Weights of a small transformer language model.
Size: width 192, 3 heads of 64, vocabulary 1024, 6.15M parameters.
MLP neurons of a small language model. Each row is named by its layer, matrix (up: input weights; down: output weights) and neuron, and shows model dimensions 16-143. Each number is 128 + 32 x the weight over its row's rms, rounded and kept within 0 to 255. Numbers have three digits each.
After each neuron's rows, "fires in" lists the words (lower case) most often at its 100 highest values on Wikipedia text that the model never trained on. A number after a token or word is its count.

L6.up519:131152116121083196210134162154094092133201108187124120146078117130123130139158116121104166098142152115095143148104127109150123118160110143086089132112121142159091122113151120104091119157058149116123126140136165120111121145103178069132150076129144061159148107140062072200156126157075144120115145103183138101142161097183158138130097208108138117124146124127105135092166086161104127087121
L6.down519:122151075079092081168111138113150138091157111131092113066078078140132110098126129098136107091104059157083151065165091133113146080055043146207147144151196149114121171130093157113203137073141117119135068140090137158130151090123122197190149125107132192180118156160144118098111136121088131093121148115141077123150151121111135149138062081127134117147135096173123114161122116095136137163121
fires in: "of" 50, "more" 10, "above" 4

L2.up719:177079100113102138118139072029126133198152091134148088105157117095111094209108099147150076124079119102102097152108141072154140122115152129160104118118132144114162160111107171113132133126083147094168153160135177086115143129163132134143068147033149143150088080162195159176194159138097141087114102108152095101164180086150125160093145137126089129100157104144136155097148135172105144144100
L2.down719:087109142140169066123138159157164101139120108126132189111109164162134090164115132115104062121189081132144132094159160128121165108153172048121150149123124091110129137094071099096101127111159091125139150126100187129118085127155167091168148156131129102094134198172089096105116124152102101150116138077083096116115143189149162101103147171130124110102107122131107125144096115176188101109118
fires in: "the" 28, "national" 25, "county" 21, "no" 9, "country" 4

L2.up465:143114156119195092103161059088174118122157127177084113202159151085065063146105035148124132149110134155111115162143147144101119086103119159067163128090150108134121106092130132132152105151074162155179119153131128119103086176136193184109111128142124115117128059181182164103122117121163169093112115139157087110101109150156116054105151156101129091100132158088174070119170119124118124116092
L2.down465:134099089125065135184122120098161151133146161125144158181158138154129099121130109135140097096145129125119115215141104130069146116130135103138188165102114121155113161098106095136107137116079146147132141103100098093122082127110131141164138107149111120120130182097115098070092155174134076157084096123140092126192134140237135129158134139093103136118147194156086163198148129069136180158082
fires in: "county" 23, "country" 14, "since" 10, "season" 6, "became" 6, "because" 6

L9.up76:165144118106173125122099139083089070075124178106110126139094135117135125139154080151106138120140150107124080126124151141099084157148062125108138077056144076148058199109098134059129102132168220111086091123177102152159095173150145102136177106089137183144160120130099190092109147116130052102152149141157138106144139151114173180109157140153148148120155086122110185134127092128098138126204
L9.down76:164148132127091116202178151100096108106127138140126127120125182138075185133066134089131145149085123155102116142164113116053097159130173090128114160176065120148133170060131142093179108138092140182095079121110128149097113159138117149152135146179123117076113093114141095124118125128106078142179173143146137123135187134185185126116144153073120104079144101082165129161146140175144085125150
fires in: "in" 78, "of" 10, "for" 7

L7.up621:120089089176143121067158106160114150074115100136185085073160132130152173132074087173156104115172056129121106224105107158140140094109130159232119128115174145131123085117147109123165108168169126168127086129117146115105141139085174155164083126075133090101103128178153116150150161085107056134193046174125176166130145098087119148104114156134138130119131093085074118144126105135133106144132
L7.down621:130115154114121223139122108137108096102185127114029127120109109114139110114133068153134160181138125143145146146098148094125070138126169066158131144117120120136115143208142044170157157128159122083100162177099110141119146147130112140137139139149119131136082112115101094137168103144131102128084082147105103075194146160165090141114135150144105133117117084129099166093118174137108187128129
fires in: "the" 42, "having" 5, "this" 5

L9.up538:129161102139081195194138156155096098137172154133061080133120084153088221160102121121111119163066147140136139102145089156149095162182146200091074097089145110200136125125151183140139145110105141130097091146183098109136100158151079150182145108113078143130128172126127170076107091068141190147115136139151132140144102126125107142141094177135173186078129084115110154142132084126091142141058
L9.down538:112103129136093097195077109086155091122065084085115074133153069169106186111153130124130140094065081087109116178229111172102126095148108149095167110111136180113117057131115178108128018192123090161176193155106097124098090124110141158144134102067135136101153115160155060087154122085090109139117092099095085155132172101057096131095130115141154137106120103115179128109130149167153168157098
fires in: "the" 42, "of" 13, "other" 6, "nearby" 5

L5.up596:128168103133153167133127183145162078183154110074113090131128125088115169115105145152115214164110108171156151153131117128112058196157115153063137049141143097162159131103120147109135101067114098142048204181133102139204147157116143095119150149111108077171083135106112167099097080120198134112144143115095114118163175178146142124100150087187132100118202072115164132098121165157115160094182
L5.down596:150180099131167084162082115082165074106131146177112157106126119090077097079179113183171118071152103104130134087111207130194087077106135136127155124129159111157194132184150171147142122135136111132098100159116093079085113133138128190107150128097157148115148086124116084153146132084090064135100095169154079137071129123189158176084172095112105155095152072098068140166159091119135141147112
fires in: "of" 31, "his" 12, "from" 9, "replaced" 5

L6.up676:073164136107093155081121122130158109120129157137139073138130149157124143097058154152128109133064165083073150118178159130134131093131103131165092188122100108207114124164140058103126113129139119140098121155136131060130083086141105114066126167119200106162167155172174127108174120111138100184094135107084130076084126147100097144123081086129156149136141154098093117162097106095201094173133
L6.down676:176141113116134114160104132095093112088143160127182124114151145086142145110165121124119119055113082127122126112069084099110131124170110113125202083129167143088111080190144157168214099098137148158174162080070121201159130182225134129185117124110087106089123155159161173164107105126115166082162136157101131119133068089153101156143148070139108098108084100148081117198109125145133132091155
fires in: "to" 34, "located" 7, "location" 7, "local" 5, "as" 4

L6.up444:155065112125118080110150069081162084137172132157187090190051149151117067120155157112102128138088101076157090133105135157164082139117085113138135120088155077129104159109120137152137124121123155138116150160066171142102178173061098134104138130082093105146163130092155132096113152099133161150152098177126121114129121176124089101147133101141142120143182165147171164085132105111119075135210
L6.down444:173104112142112157143076119103155182107108125191155102085136120167167095124128183171103104135143105146141105156121089177152108106169116104156133168150103128187159106113137118099078133087095132167129110078151140133099125105202138117125178175128064129128152123197135153098113126140132108129131086144169093124146093123079082158131126124156145143136149112072151160190109088133127116104090
fires in: "after" 15, "as" 14, "a" 13, "on" 7, "pressure" 4

L6.up289:118166104149147119097146054120129126132096176148172097098069177074170119174074095142108106126166154137125105132093157097143132158166170131067169119117180111105077157124161110132114087131075066145193105118065137141180130159196130129112113188074192077129148168144124101162110109145077111135126095112212115126090108151120140120136117133123119178114157046093105163109093098174131120175149
L6.down289:173114096123143157112094139125044098080200108120125128097156063130153105143169137152096100206136051055167168154158165086080097135112095089121152142146061071141111122127118108138186093191118131119146143143132139113103121137148114118151109131085096074135104108142074117077210130134138172130155135165100086116155141139116119112111131145163118106169173128139100133116137153106176111155097
fires in: "the" 34, "of" 21, "history" 11, "especially" 9

L2.up191:160185180115156173116143112150113130079073141091151163210129154110066144160067184111089140146081149124154149177154161125163148102109106100131124133128142155113147112189165147130166155111184088110095131085106108142074073132135099156151078135120132133116081179115110099144125096115139143096163167147165126090124125113093175077099151127095138107135155162066082166091148153105119128147132
L2.down191:179102127128122107150119182136151179134112117133138164148131139113107198142090131144164155127140206211105120153165096089165089141154200154109149105161110137118097089012098163101133133167096174105156139101174145096149144117181138131126131124071102116147106106104176101129135149108120102129084128092164108166168115153120144212107101160120096144162177127108137171212123156105149031109068
fires in: "none" 22, "no" 20, "last" 13, "naval" 4

L5.up724:146133107101091153091157100118159134132153106123139112128121181137164176142107119121061094165161120155146068140142128193160164125105087167135133148123087141127132137096118082133159073222095155096153166152131165113138122144110112070121117131119210077222176123147122101162146151142126148106059136149118123190162102065099132164127119058107114093135140146188118136110131184099124097147156
L5.down724:106131158133084128197141161087117120131136155136099230111133138122168077093121181122098196086171166165104130086095104098158088153091153183123149114102147137092066112128154112144122121056119113101127144144157118145089085100119114118119121079143156147171189119110157197134088116100148096089142128163148183140147126158142092092135179099179089106139120171151142142153140129111146206107139
fires in: "that" 50, "also" 30, "which" 19

L6.up271:115096076116091155163137109115153143124098149084178052112122099117125144161077178106148142143155095080144094187126113127136159091139145156136080089104141128154133173140172164111119077133096138174204158185085076147127107090119152119155143168062087217171148151119156106130170153105149112187143091155091103113171135180129116126105128154090114157066191138076142124123138154116128085118094
L6.down271:146077124132123187127093136147102089165121151126158083111109116126113123149098127111167092136124154064120131166139084099104135127139111159125135110141098090158140062157081122164180073144131143069148095195129105117073135162154137138126123145110085140141096163147122124163135129111075040154155117120127067137153076117168134156135143140142177071110123109142080153159140120163112153158139
fires in: "the" 73, "there" 6, "his" 5, "then" 4, "whose" 4

L10.up284:116149096125121104152135092145132113076113185151076155088238162123125075077175136144166142119158115155173115136102080136123068090073198121092088075080141157121170118119193105115139151124084090148110132146115187120144103094151185100143065078099123101130079176087169093153084165154112155117140103114144098116165141178160144095119086109142134124104095090162184167167137127161135136078135
L10.down284:140107092091104185161134135127140145123160086181150078136072136175147111116148114121072154110113142110067110187155051108104153097151145118107133086139149117181135163148083108153104177125113137078136159143164117115098143094070163131137160113105057124119125115142148113089174168120160109164153135111164060175125083104115153130090205207104158140175124139112113136146154123163106083135105
fires in: "of" 24, "the" 18, "as" 15

L6.up262:126165089117149112089099103085202124134070156137176150107158162070129188137135115136130117130104087124135137125090155114119154142103079169141113147103111128121197123124185138122204142108170144079112123107177126097141178169100097178075075102111131131139137095137126153104135183116151190141104113149163085206142090175140120161098119182134090102114095140101117145138108134131111118130074
L6.down262:155105150115149137120137120137141164129126137116061168095150108133133130135091087099147146210173129148128172182082104079081066119142143117117119161090027141126163101127112089088128163102119116169102091125114177089107097094188178126172140138112150142087117068120140210060126153168142090141113158120102151097142121116120130121110126116147086125068168154121090123144117075081141105135140
fires in: "was" 23, "first" 9, "light" 6, "main" 6, "best" 6, "also" 5

L6.up6:138116102048129113140058127135102122113093132143123116075117105079158125123079130167093129180100168142147139129090112121145131160120116098131151152215141170138132136166121133088150109186104074169145213153063092112132066138179181121155097140114136101125107093083137124123139184118099107112084063174176099115146090136119100126115085161108143221131113080112110115120100153138158163131105
L6.down6:144115197073177182126137087113161081176084105171105096169134114121150104104088153135161143203165119151147101123139164103132115133107112165126150119095064137118115152107143147113148088101134121113120147082167176127108065182071132148155137195108143091141201149136146117152083169049148083187079151138157125115135115103153102069112133161100120150113093113170141111168143057121143122137082
fires in: "of" 17, "in" 14, "there" 9, "at" 8, "next" 7, "whose" 5

L6.up115:154205076119098164147204139109186183108092212145118147105106165067165156081137136149098130138166042160190176100132136136174033105076132118136113144103111105103068116130132104086097128135079157092160183120186109155132104162140174149094153098134159094109160119101085152040091121113126132145155152102140135116114167127134113179115162149189116132159137155094094121088131111122183168127165
L6.down115:199155146116150147122074192100181135099244123112097135132102108119122116110118123171055125151111158138114086118132173094140096154089156134095186089135109155148177183167111131129180115141080092130105104102099128095132195128100107138117138152087158148125080154109137149157141151145154088157163118098155140131092135109156141158119138125089141121101149154114128137187164093120126089137073
fires in: "also" 36, "of" 36, "azerbaijani" 5

L9.up60:094086130156113123087096117134145149156114179105071082082075133088116167124118084084104127103120155145102088122114135141165148089111059149059109093109087094111125161102126129065157152089169130116192169133099078110059130130146093114160113135096087175166104132128106089114166094067150124172102144078100079144114099185123178122126102114162137157076095124148141139198081173184143134137168
L9.down60:107103162086152136190105130115131109161074102147117121128112134168100128131124104164164126165081145147173132113123097089101124139159138112092150088122178101166094138186171088141233150143106115149128117153116083093130129101137172134143142168072110085128147188136101160157149187130144117132143097069176125180179219098169083126151137097150134103144203133084148075146166112101120172037114
fires in: "was" 93, "is" 4

L9.up225:160194149168152091169197089112090169137134136067138141171175116096136106092180152139134125048121154128165151151075143097110104124116120148163166119144123160148166207132173158146172149171108158133146171129063146102117121147080079113073163078153145165185071123101127112114183137112151146133156100069154087140092110203126091118121150141116119127185171095089102122101154154114106128178131
L9.down225:027127151131089150121133153162143160074127191165085078087091125094116123163110099107154149145091096130131162117132094147164146184152160096116098105135102218161133113120124136126116126087126153095128133079096105134169078114135109148154151081105102148121172150171108108135068118144146113100112144109194131117176130111092127137117103032151105169152108195140116096178146127128103108158138
fires in: "to" 22, "would" 15, "does" 10, "did" 8, "do" 6

L2.up0:159125153167145129122122147182108128175133066089135155166127097141157141154119125085111143087102162130129196111077121108100106116142075144097135192154156149095119157072141130028103094151101160176121109099111157146149128081197114105206116122134133037184135124077156137057096099087099096134185138085140091121141119132109120085088112190187084152197141103137082118087164137142156177097140
L2.down0:081157140129167174202116118143112097162144119109164121147122152129197122144150144092110150129108124116144093174069103139149129131123134149137102158123055133151126179114144084237100126158115143106093117132187178109143110130194064172113172160092158159130140113169153155186154122127087138134128120094181116112131164125125142061170145065139093143119105103159163099111105190072117100140180
fires in: "children" 16, "china" 9, "changed" 8, "change" 7, "chiefs" 7, "chief" 4

L7.up449:149150123154136103168106129165208108120171193173069150034118112109114144109149073176133198112073159140134158114102121060098139129088150158107108121076128146173139092068090110122132159087171122146088094177077169168145057134120130158095059136178167137151131074122107095103132145118122101100097135134114175135158086106084107126114109080128129160130121127072136133097115118123169184172132
L7.down449:120081080141088084159180189088127189117122136103187146172110161130114121131085170152149140159119112110144083126168109187143175091089176123118109108142098139076142158195093129081090091193148142076102156172134117110046117169115044145158206121060083165123123105140175152131120144121146060156140073141106131155076122133116136084117099161172149114166172112127149119175098168100111117108130
fires in: "is" 28, "on" 27, "was" 12, "for" 6

L9.up86:124162108120102100102146108126135133101111112124107133076146094097153152134105124192053114079127125073137125123069111150134153057124166164133113075117202126112147157088118127097081181117147180089145075087186144117107179143093071148129130111095149129130163144100099127095120148058157075121141136106167164166106086160162193190136131043090113119071127133151107102092146096119137172109141
L9.down86:080087120134169090142113110120097117164085114176128108131121192097117139114139195106119126066150129131119105107129160125109112182090185086161053134174184142164124164141125072158088073160148197123191078113083059109125109148125118147096131105153104133078087182086145109143080096128152093105113116133124106100092150128144149132153166084188101075125119097100099172151081151153161118075084
fires in: "are" 44, "area" 6, "type" 4

L9.up622:153067150096193114114119107129165182108104163094149138123162182088127141151112089152155128093132124167167151118105175086146131125049104225122096166135159126176102103111169106093101159122121099102123143077072176120176085150144131159105131106111115153108123105098134164080105149071108118097105108118094119074171145195187161130087153113131154156151141121050059122182173089100087162114067
L9.down622:105150103113127170184132092153138067154133161147068176119060070164131162125100091224176083117171084102106132202134155140119118110125188164119080146085121114120121158132118135177157142104114183088081113184146122135105124149106097120128152112145208149139092088135136116138136137128174154175150121189148106222081134101061145173173137185153113126070151056169132132111094144125139120095144
fires in: "was" 15, "for" 12, "during" 11, "following" 10, "also" 8, "of" 5

L10.up253:091122045147159133129061126158140094131050146087059105102143082136144151157135124188119184148111111129169137152094098185109158134127133117123139166106098143133133166135086147136142106163127126160118164093125140080141096135109086157162164137130149027126179104100137091084098135093147157088118121192165106136149108098110176147139125067121082164113133148169185178151089108096151140083107
L10.down253:091151085120131159112120076085139066037161129103036142130083081181129123139120128122203116132127099123064167116143097096125114181070103170081147103132136096097157173130098115084163070105152142105094106143140075140140102128108143163194101114146189150113126145166093091135165142141146122127105170092129167110137100145149103111115155025140143053132078127096191163128090148085119114123138
fires in: "area" 25, "there" 25, "are" 14, "therefore" 5

L5.up464:183073049195122159172130114087178103179127114125150066122144148109124170120144127104143117110201149161081153128148102060182075067106179129197134096141139130147145133110150154104084134053152164120160166099115099143119163140121177146103086180075205115148142128159123106119112168111156097123122097152114120144169117106095132174149180155144122137113116169146159140118131162146171133149174
L5.down464:087165138131138115145082113136097172129143120121082081163093112147157147073060061119094165203137097108148123112184144076126184101117099102115112098099158143088065104127092121145174180114126063147147089162143091111138071165143203186102102122132147133102160110133122127164147161152135077170161128149123110149146133171094082150086142150117180099153159096108133074165147076155113092117152
fires in: "this" 75, "one" 8, "it" 5

L7.up441:158056069200082098140131129121118085164110192188180140054156147118177164168167129177082135133177135138170134096113181179172113124129078138124112119180153090140087112113122125154156076107090138081184135084125165118131125147128097165148127129121121114159105055047120164124099141105114052135147054151122118132107156169156129137161120127168152116124125088117173140108146129098130087154102
L7.down441:123180118094150144104109197145142160091152115112091147149099114126150113110110081133085140085141117179163101146129137133109123125172138171148119092154124151130144139132102145199097083170112215137126190160159087116121186101155178112082178100139153155149144183151106123118128105135192200138187139104101173126118124148143128086171192121088079122144157101187134122158098097141210169143122
fires in: "of" 37, "for" 11, "in" 5, "despite" 4

L9.up41:160097168132057156197110093132111131192077160058161146178158158085141100089125149151143163179131120131171108110176163183166129122190105087091112102111113105181123146126201216049069124095156127097117153152076082149096115165113165102121126119140089147153127114079158138085113127084142063141099112174105116133137135155125205152077100114155130139118103123143128097129098067103192194128121
L9.down41:131166157107166133120136112101124084150056121165092164092147140089192186106072084111145118111107158110121091125155085118107128118079076141105097069135143092113124150071106051129094159104115140178129155145113146118080101121107151137104098152084120125160097131112150115150083097130106202094129178155181145109125158107168151179097110083195077140076103112097169134048142127151074166128094
fires in: "his" 37, "and" 20, "of" 15, "s" 13, "for" 5

L6.up528:069180121157076086180105116099167140132092121133167165125100138125123154116095121117144169176161095185157121079192095139146163103156102152178182102051154094106115196114094136039117099151110135153148155126122097154142118125157141094127098101110160146164146145089116164150111095109190127133122080127068131137165148140159139053100137080104126138101127146195168117084115137124163086131131
L6.down528:091086137082091190160101126136118126124140103113152078129095099109128140205116165117111151151164109099104162151099057112140170129131106072113145124114152070136086128160099125109131073147096073138174143126130151207048052143146118179097058134161140115211095134148117096140133145131119112124136050099129085152083140107111098148165132148149131084141177139071088159168088145182067157116142
fires in: "it" 41, "the" 31, "what" 6, "there" 5

L5.up547:167184089199069068072201133180136163058163172114143130101105115199163096125105150109093137193158132133132161138140100143131087154090107090180102149122124127131096148187116133155157176112087113117155081130167105175219130072127150114111118109102182127154144123128113140122078145090139102103154158160157150057140153130122086104077144152142085175134122087043124174150120107187109172148153
L5.down547:123117154122155171149094129095187086126126093140158108128103109096165165138113123133091084077169174085132126112107159130134059154165096089087153111140173092111156174093125103127128065131112157129104164098149082084074102202149109140130135108117066126100104212095140171169116154144104132114111126170162097195118138156151224146150151042110151109125111184137179089154124173130152152097113
fires in: "of" 18, "others" 9, "teams" 9, "history" 9, "alongside" 6, "assists" 5

L2.up165:136138077142123151094086137151146171103112158130129115126144149114143165131113082126101162188088179115147167107129149117116134195182067088095081164120135140154090140147154125137137094128174173094125147147170107149144153088127110150124137119103142176210144083090179121146117100139193124101058103118068072110194100132060150149065092159149141153134109185179168140172082118160168135170116
L2.down165:141098162108139140091172128172170126165125139106161171151088152095131141093113171134188095107156091184096067162136131134122074080064119161131134140119031140101139123092086111104138148160138135153162157096147184106071162119139160142149113067166094106151149158134070155140139126137070102113147108135092121148096143117169127191169180132150129123175121105080065123110149197135139143152174
fires in: "also" 64, "only" 16, "first" 5

L2.up147:118095079132129128127103118098113146123093110175131130134137184119146141137164094135148158158120074127136114140068177144111114139133090073144142181095147177065139152100093184167178138075094159105157073118146101151101100165122082167126101075101059115137137139137164120111105156156137091141141140115066122172145130116123173181143076069082178113082083179150130128114130093116111152113083
L2.down147:044155157177083132118146182136160132151110121099125152116161098146090113106100113187179142090144155097089162149079192129071168142085119142122158083093117068092082157100104100132124078094145117146153132114085103114119090137059072128111134072143124115152144144107122104118132127111096107104169139135142085121139117117129113106074123104089103108111036106097140114135118167152108142171136
fires in: "are" 46, "is" 17, "area" 12, "has" 11, "areas" 6

L2.up226:146151087147094127109152068137127098101103126071100097152132138135127109144106124144142174172180084136114084134140106072076158148153157126140192150174143103174135139119097129118096142094109139182143182080109076104141171104098093072149137111066133081158089109120076108146136168127119091108134105190155165169129063178076068156147138144149110119128072182136165098113207101149089142089080
L2.down226:172078105130091163136164151150114102148169122152162118080080120088095157138147080136148159147119149088143159117128156067141133113097099110166142073123080095190148140182139080150122123085122066115177109172159184057122057224168138167158093120146117122141142122102071141158167131150113089140145111106105095091087125137126119109125144088139136120144168140077118137187120149075079111124116
fires in: "this" 36, "when" 23, "since" 5

L5.up657:194126106147157161159114107157130120112126117187110150075100137117165092140098086093121082149139154089154092141115171151171131120151135169133045157110109145140165120111152150160145125157185139197123096101093172127166093136098123127103175178098136098224110127151137142116131135155107114111101132095145133192093096141154181142054122106117164129102109148102057094183146148074164101153085
L5.down657:093085148129127146107148071092118148208131141091101076168096042137132137077162151130111143105122135157124090090114150147117190150117118121170125128084133138064161168146128104145120104129019066152131135121227170164093175080123146103209203088152102155125126135071113142123140140140115170089182133144194119163154135138106112168150129110111166068149133089110126173105135147114147114129162
fires in: "named" 13, "called" 11, "gave" 9, "nominated" 8, "get" 8, "give" 6

L6.up143:095153096152130151088146101147135120155123103119106086082168140101158019115102095121082121162116153143063155156154139115136166095123148154165146161123132125153140122124112134139105143133155188154144108112098088177127113142136122121130093187138138127156179125083129096150113110120139162152080045169125146101103152109148118167108130154093104146101108104126149158136107122112110053177178
L6.down143:124176119115128154106126125129154156123143115114120157130142131156188116156138124146077135150158101153102186086114118125146162141156130115159148122112142014113112189059108109151185078172123090121111151129143135104170103126098184153092075110094118141187138119141130075120181171171170080167108124104108094180164159098148121093136124133120167056114135119149172209154120100139181140081070
fires in: "this" 40, "t" 9, "that" 7, "it" 5

L9.up169:122121104129145134122105116114161095116131210137121141130187080131125071099125096147101099097155117079084185168170160156100088148119101115185189143110152101094118149137084110087110118158115229145137131125145175113094109057135123154192144079086151068116136160133159094095141110149121146132074148170139097111160132158194154087157114154150130131149160181167117145072134067114162116129125
L9.down169:157154163151154124226140102140167171127167159116154221131138125101096114118149102135135045132159131128116154185174141153141113077112130152131119165079059128135130071123102184170157110127141130148116117118143111110154075105099154155163107128095092100138138181136128067116116135125137124092048195089102139118067147123062089114131115160177112158091112153115105070161102150161136091165106
fires in: "county" 23, "country" 14, "mountain" 5, "mountains" 4, "fountain" 4, "basketball" 4

L5.up152:130091111124111181116115190143181134124115155161070107109085180100144103155103107126083111142105102146102131130096155169112066130130092108058111134118078097131111123109111137114080154159080148086089086071122147134200126104115142134159073111129092169090149156072084144159138111125114118123126049140135115097151148178115192090092138148086135117133098088098134168107175146174192169105081
L5.down152:156122117097078104132123129134145190191077101072146180136133089150139147102171134155181112173135044125159097130144104076151115132090191110153077080070135096168143144110105077144214179104141148112146139121077078056105130166126132181144130202103149139116106123134165140093131147120187132138114141105121099116104161134240121133114081127175136108129153076100156101158093128095116121065115
fires in: "was" 16, "also" 13, "attended" 7, "of" 7, "remained" 5, "held" 5

L10.up748:117092114089166161137107049111149132117145111070144139100122152068109138127120095098165104120121143113123156149108165126133166155105147130116091149109161112123094154068144111187158185148182125143137102138104132133088175078138109125169109170201167170158166147149142154158092144092164077188148059076125106187147140113117220159103114087182174123099168104121096063140090094142162189218166
L10.down748:163092159121149156103107098125129100097155131173102165131075165140199142119168140138173107057109111119154127093071082148159145158124150149141157053133134122131126175217142163134127130096077071138137125061110105155115139079195182128135084105146135130098160142189160143073148083143167138131169162131148126069142164145083158204088104111116064150143117152149117200101114109161101140109162
fires in: "was" 46, "to" 31, "appointed" 8

L7.up98:105115144137149093061136057147112169144184065178112150122142128124144137167110125185138181124128167105107172111159122156132087069166089109165094129166120126121133170139150159110097173101054129086146162098101153110114133137099089087089125139164178102092161071134122156143111144139116081198126134125117138129173135151142180159110200133129102082108161132135121174171155137115102132156151
L7.down98:088145109127099113122101106138095125169123125099156146199149116100123139198163177109152180127094086110150118068105142119132135123177170204069143116140125173135158106099110102109132111138115117158098181098093178116150111138125127161138168162067152189109131172121132165120102110167184162081101181106167117107190141115154196139189081096114094138239121112139148150112132176141139186136138
fires in: "of" 19, "began" 12, "due" 12, "had" 9, "to" 4, "would" 4

L5.up699:134136155108163170097135119137151118164097160152078137083184074121184168099180111080132144079133094150109148112155126147119168124084125110122203148085145140112127150077182123083093150158077141188077134122126140168140127095139150131093095163102158090141122157110095111076055094124088123090157089119163101099120127180094180095099100071068114132143134089121150129081125145130128188115095
L5.down699:092121096180160209125123149108099086127158169101174078182127160098077115114073065165146137104145128076107156181096133126137070145144142159123165090149170119134074135181064159194175132139165122086160142141183140115102130103110116133087142148083094193151141100165144067166149171115153184145086196112140169151145140151150072139124159121103157089169124160133133087140115146197138100172179
fires in: "of" 28, "then" 18, "among" 8, "this" 4

L5.up279:112110116135131198121071162101101100134063098124156078127170135127199092137133131133153165159153088098121080184089076108125095105087134161097147128135136125131151138149111150149095108115191087144131129173124080074175160098136095129124155087102160116144166102095142171135137139117169133124156137115158050179140117074162164053101137168088150104141126172216100110091109187091145113166142
L5.down279:131151121145125086109164165103115106093095153139101150089108090095132110137093155107086108112058148166169128093173101119184141077105151094087125163160083177110089105099199112145110152128119127137200101145100160150106147160135121130180117138136146151103158124171048086198121165145152122117178118115107217128128167099111113224093133123140109092136128073110099128110152078127157182128094
fires in: "which" 39, "some" 12, "this" 8, "that" 4

L10.up289:124118144144142091167096107102078152097075118132131066064083148111137097146105170150128138154075137101135203109143119148151181056117112142101034153057127058102105174110186158111101105045126149158098143111088117124148105164111145135112130154102149125120099124135124146061187134155152071210138073136102167147129157155111110082115138139187130129127135122118169167137145083145125087127135
L10.down289:146098093174122123108087108125075149136132145097137155064176150114120146100175130073119112117162173112160117134155067137157120137127132135143194169174212087118152166129138097177186166112113158157077114111061149135108120183168151157153162140109144115089158103113096190158121104130135092129135158143176171218106081110118167116144120177221168113130079017107096152108152094145110143074104
fires in: "of" 34, "s" 7, "national" 6, "for" 5, "and" 5

L5.up754:137134160054186106129157050191165143121133142166127122091108106141119178122116142136061147099159163161147118122099146124085119110171117097123113141143153165135135120082166113100170123136084142199110132091089099105070085154124118114088142097120147102082226089125158144104165151180138088099147056138111076122143169115130093185093114130053110144090108142082112184134165093134146081096123
L5.down754:125067076129079086117088146096055142141111082145138178157144156150125117104067085126134136098126094144153140104199143148135140091113137115149117118117098105148135166158158222110120158171108124145111112120125163133134150166140189129142107214106141129109129154143140120118109146164135180148074166103111173139091149154021113144161098200153110178141137093136177084127133126081161157115156
fires in: "the" 34, "of" 14, "in" 6, "to" 5, "on" 4

L7.up257:155136121108100128098106123087139104087111181143175164100067145129159130178117173131116128126144100155161130151091113088144143123115178148108127121096121135121153115141147074142089177125181146129160112081133187116120120125193116084087094149091116128116105088112157106110109078093073109170118088141157178158054118104110153132140082097157084168123181101096107135086172112114121156166157
L7.down257:156109088160150092142143158163128080076135099157079146111121130135134093121180174169178079137129185128150126058130144141124134177134106096176159074147147093160152164106091080147142113113166070104129136139055113149080119133080140135098116109158130132185099173161147169129123116090133102086169128151116078172080128146130124153185143110111157097108152084185078129137179118130102200156119
fires in: "to" 22, "of" 15, "for" 9, "after" 8, "took" 6, "with" 5

L2.up664:116094066166078172142109097140125117198132109121171069122097137151108087201101182175139054153133149128147150142116133107173090116145093207177149095138108143120151107155127186158160127135111152171118138113097169161165098109077123107148064116083132096134144159143115091142156111121110102102163111120165130168167092161116145128085104108134148118173138154129161151145155052160081124146081
L2.down664:145112137151070141080160112125137115127172121122166162133150072155096088122104131176158104193095054090135152162116137134080134109145135114105143145064149105129094117102082105114076090118103070079140095181154055148131163197175103126124202147117108173167185147116032154169166097164166138159119122120126103114095103184119144146098155126162151104141132095139149093168122103176107084089137
fires in: "the" 40, "a" 20, "ap" 12

L5.up324:167131097132135106117135068222100097118138140103134124151187100165137160111098135082084114090125175146136170173050202102145151129154208127134094127098102155106131130105145182098142099145173120083090129121115168150098061144112097151163125118133093120138171139174073187067139119117112120144146148148090123130118130155127174070119118135113155133117166145120113156133106136092158094119132
L5.down324:161160139131141134151117140126194124086121132150108104112166084124107153102106122145110128141177100122175111162157052071145125089185050114150138138110137094140123116051038145112140133162134130077080128120164083078115114100091123086174084146104120178113094168091170079112159137106155086189067114097134147122100175118187063109142138167134078163111128090081085116134101119177150110198136
fires in: "none" 25, "no" 13, "one" 11, "2026" 6, "all" 5, "2025" 5